config.yaml
n_head: 10
d_mlp: 832
qk_norm: false
parallel_block: true
init_std_o: 0.0
lr: 0.0135
lr_head: 0.0103
grad_clip: 2.0
warmup_steps: 200
schedule: "wsd"
decay_shape: "linear"
batch_tokens: 131072
z_loss: 0.0001
MLP neurons of a small language model. Each row is named by its layer, matrix (down: output weights) and neuron, and shows model dimensions 48-143. Each number is 500 + 25 x the weight over its row's rms, rounded and kept within 0 to 999. Numbers have three digits each. A neuron's up and down rows have the sign that makes its largest values positive.
A block is one neuron, or neurons of one layer that tend to fire together. Before each block is what it responds to, as a language model described it from the Wikipedia text at the highest values.

Responds to: Adjective suffix endings. Mostly the final piece of domain adjectives before a noun, like diplo-matic relations, political life, military, public, geo-logical.
L8.down25:491474475500491544477461487513515497527463497478436523538461508458479522539516493513493510526494494500509489527496480469465469491491557525539492490539487470534505537509520479529518472464504525498557506512514510471506517460553476508475515502491497482549520484504455519494556523499462554472
L8.down26:461502552485515498484502481491517493510479501504446510508540507501499480479511543523549458450459493529491517473502501495503485496492521507449505465502514518532461507538512452455524501507495518518506517468451494509532495459499472468489507490471489483496449499517507535567432502515497495502
L8.down52:470481505477509508507470523520559489465521455486507550470497480506473496514534486502524456480525522535515504522523516460461474534490489487493514460500485474497550514488503506478515490506510502495470518533454497483530480496501473512558546453486531513492468519502458465501514522538520529515
L8.down120:510515549483474541506491497452471485474542518502492464469490521531460477471521515472549480494482496497521494493470483493489517534494548525500477451518519493561475525463517492569530514496516483504502524590498483520468545506529509535449503514509482490482501553528486494523526475564473495557
L8.down306:514453521497536488523514480465516479525479500516487494532525469460493542501492476517540478524518503522534511505457501515509476501482512487518497514510556423546478489437501505491499455494512513520526504489500499502521517506505487546512519499483518540512463496516499509477489493502532505503
L8.down523:493505471496534500482490505534518496537540528519478533499510542500500515511481528544525509530490506502488513494489473508524494495499507495543522460551501513525534466483494501502550459505514535518517498524496512530488489548481498483519526490489552471548506454469482514498491529468513440551
L8.down692:511529525534491520496473486502516498507459473479515481493496451489505492491504472449514457552521539481502530440467514498568489516451515544507452486516492497490477538472479495509503488470463459484535473487496531501550519528502480476489449517499520506484488508530531489471469486513473517494
L8.down724:496532461482487497522487496477546482526470522502477416492505462474473527516526529523485458526515508497483463518504476502501513484526520494519540507508558496501478509536493508522529562491456484465479474550486471477494489485506507520523525524448536522461511516500509508494512519493440468516

Responds to: Scholarly field word pieces. Word pieces and adjectives naming academic or professional domains and evaluation, such as Mathe-matic-al, psych-ological, Economic, academic, medical, critic(s), plus stray fragments like put.
L2.down284:458506513501486491488474443458481478533494504511518514508483509475527485502464468539526511511470500499532515476499463504502505526430490490481512456521563505503545513474524514517473462477551497529529476502539488492487452464505462482520505506496523522504568490496498517519514540518515502516
L2.down351:484483510459527480512526538479524479478456515491495497506507499467514458500519452511504525448499532497529570457466500513484498495543518484493532487495476521521507449473508510485501457521478463521477492475446540488463518485551492494488525458480471502518478520503491513509488523532515469509
L2.down681:480511501530490549502487488467497510476478517492515500461494502509507546497525512484523478491500526429534489460501501497514494504463524524478524531518487538507485494505501505502555490481507487488533483493499542525530466508510507514519543510542516487497503473565480467542498524448498543541
L2.down776:524493457491515522542515480469516557517486495517495553486487478482518506486534507505502506450504551511467497467507495460507483508499508469463486510525526513507475474548474487515511471492518498481504510492538498499489478505517493497463480447485483494507500506511483496519490460495524469534

Responds to: Adjective-completing tokens. Tokens that complete an adjective, either a suffix (-ous, -al, -able, -ant, -ed) or a whole adjective before a noun (local, General, Special, extinct), as in dangerous, municipal, local elections.
L7.down154:519540548557500473479474527496513512504501541517498482492494456482506497517475446490486505490519471498516527481454463503530491500526493515486488499506502509454480455511508506504495495512542495535497492522524511487476497517550476410499499473508513504539468497492488508477511476491473488538
L7.down546:529490491495477520478490538509511490477498504487442493479459547468525504512467508490500513491510521509512506493520523519535495478483480515523516530493525492521487511507557524539513534476513494559493507465473473482547482485514450462526521506536499533511470490512467491486457485474469525496

Responds to: Proper-name final pieces. Final word-piece that completes a multi-token proper name, mostly surnames but also places and organisations, e.g. Fo-ster, Forbe-s, Ofs-ted, MySpa-ce.
L7.down658:502540527502493469541492501484516501537560485508463487505477521516483523469484533509519497506448494509538505480505472480467488554520545491504492515456492484492502499556505525498493549525462481468498491501521478469476513477489519457509476532464491480506483465506499468527547503509489492454
L7.down687:482517517504511478510477490502494542442465486502531504519504552533477499472508483491485504498458500504521476514517465496499511510480460525459466529491525499484491498503521489511501519489472506472519516529494528501528473447545515535524508497501487507488464505467501521450474465503498500499

Responds to: Table header separators. Pipe or colon separators between column names in Wikipedia table header rows, such as the pipe after Pos, No., Team 1.
L8.down43:479489522517524537500495505482502492497461470475442512501520536452542478479551496500490498510492495478521503525490526496490474553495496471479533499503476487512489503518507533482503464488497490515462518476494505562504491523502500488523515541465528486475499461480468471524514513491485513505
L8.down95:481458507536436485502480507488469487479534464472480478514470525515525461469503494508502463513472479472493500494475482536496517494496528505490466516465523498489445487503517486485501490486567512470503537484520525494493428505513527499495491450485484512491469507455481526475508501474521534538
L8.down154:461523524519516485495566500524536528493478501478471488492521497476509488495514502455486477501498542468497484488494518501494488482485519459516517515530503480475476524483479473492538441485462499488468476544444534511571490471520492562467527518484550518466485511506489500515468509491520501491
L8.down228:500492455495547508522465508492524484481497490546484516480502530501509459500542463496492511507482515525506521517507478541490475477513503515544504497480460525549504498496517478452499506498502507476492528528494498506541453521484518523467485481472489495494477486492493508510482490494503485545
L8.down451:476477578514431479526478547512450479498506510478475508472534532495556512526491512481470540509462506463456469487476510491495498519519534509503480472504527509502478510496457479470540472526442507568476531523513506558513483496478478508480466502479502540472483483475470488492497447552493528514
L8.down543:475527558479488532518490480472511471483492503503530468536492496506524489482524472536467510498527541514498509522511543472522517487498485471462501515468514515493500546470491507501502510493531483472530510533526486516487506453505507495490534524489497522496504490502460485479540496450518525537
L8.down632:466473481519499483529491504478505505496491502527502460482521499525500468505519476562527510518459497507488490512531514527527478510531492510462518487487497505478540500447524520531504462516493506485478552509507535526535492506463501528514498560471512465470474516477515507538519474429532510493
L8.down682:511495474469518532501481487525486501507453498531484497506514534504533489533507500484523490500470472476511480522490461515455492553497483520549514537450488497524494462490487508504501462507523512498527513523456482498500488461524481509486517463493517518500495493470511489539478475511510546540

Responds to: Transitive verbs awaiting objects. Main verbs that take an object or complement, often right after the subject, such as named, gave, found, called, make, allow.
L2.down5:471509497517520485445516516544555507508529511452487449487496494516463493466488476497485438463487519485488493528550465486509517498551545461540473489482487476497509483460508504526509489475496481472502498515529448480502503516475485526522509450544486504453514512493483528484528498493509525513
L2.down15:534503499548488521519491510542494466468530509442517477465496528521512485479497509509518478484491476468504525493520509533480530517558536482517487478494489536501489459521480478541450488505506525519498518491513489497522505493496487495530451514477523479500488559514530462483516486483516511488
L2.down141:491529518490517481496509515509471495491533499486506553494478495500478513486478483491488480512429494470511493458475511488481511517506490474518503508519521494530494524493499529549500485493501508487498507500481530536496495480490472469485515467513483517516482510480506459521502509504508490519
L2.down334:448497492492556505488501482475499475503464534524515464504491500481462497475534501477514507448475496511524472528483482549518514490497510502501506479521505503488565549479514522516510548492517518514495468508497522494498508475542497506515493509475499496506483464445451554450541523493505476499

Responds to: Table pipes, sequence modifiers. Fires mainly on | cell separators in Wikipedia tables, and on modifiers like further, second, single, final, immediately, plus section-heading words.
L2.down314:525534474487469499484500515511514516486494505514486512521514517500540495473528513492480498458529512530501469507537505545508530494573503492474484458500483497503540468499510512495501533484521509501520479431489548484499453489552482507491491509475517500518551546491507512534531508497514457506
L2.down425:461523495493498512525486504484451498498477488527495517542398516536516484447486502560464436489495450489496478491472518498529505526526516520480522510479533478496497475470454517478479551491481489473473494499476537524523489505459515516493486445448550494473491536470534515487509501526517506554
L2.down426:473464485500530494509471551493521479515474495513485469475496504478466466489468508469475520504527506498470460524490513490546511486522470499501563480504519492532456482491480436489532537489453504534540517511528488528529461548517481490494485453484490474484495475446551520513507517499505519517
L2.down712:498502477486481491538544522489483495481486520527523458472521432483510498499453499517493498467488495487488479496464502452463486485519472522512437502514466496515487459522536497489510494491519495503459455486522491511475512484477503465501528533549441496479477499487475498518457510479528490499

Responds to: Verb completing a clause. Main verbs or verb endings that finish a subject or participial phrase before its object or clause, like accus-ing, decided, gave, took; also final pieces of names.
L8.down103:484496491467486535463534475475459517525506539498452484471529535504473535508485510517521479499515501526469557487498500500507490468527515491499509474527525486538477508514459466508500468491494459480552492513497481491500503524490445500499488552493502556458526483467490527516521515498502518523
L8.down484:528517500463499534515504524520499477503458476516519471510476478470505490450506483518504504511515526547480503518472476480514527509496505476504503547497485506504529510519481490508540495496494547506504490488506522515485520477507528494570511465533514506477449490479532513503497513512520555507
L8.down554:464484532502499519497523513505517501508503505529489463525505480529521542490504476485491505505505497528482522550522487482552439495510487484482523515481471454520461506520508522490516502509453485453495523519528519472469502544483479520559509518518478486497482495476475500487460485511471502531
L8.down582:523479516501499483534500439472479539501491554457501492493488484515491525444488501461497472526485490517483501503509533454499522503481476568489481484446524511504539485474537540524469551484509507509504482503503516507545509516537511484486491487531465528500477480494512499503513477494539481503
L8.down590:489492508477482545492486510528484545528520513486502486526482507582488499534486512503516484501507535474522517490521517449466510446499510516519513504517523523463467489544546516479533489482437508526476483492499477504484501512527505517534498491477553484500482500502468487511519494548473506489
L8.down596:522498501512488493504490482495493510485507466501527516518478522469513520492525540490495479501501509486475511497509486503466499486499495523527523542516524536547457533519492571514539479516494524484474500466486516493508525532514516513527507480466535478512494499488489494534511450483478507485
L8.down673:439427517522457486509477518498526465454522474503511499532500472470463456491468511513517443540450562504506540499506464549518493492529452477471523431494470497519505508503551438500504545495522484508522517502519481504507469497498497486509490483482512492519522481520500499494512540488507534530
L8.down734:519499503451520525485484574536485504492528500510476507490484498484486549476519555463506497494496516494535474501483479521510475556486482531503530502490479506534504487480512482490477484466510532493548531462556468517478524485511509559463512508549539490510493512510550540501508470509485521473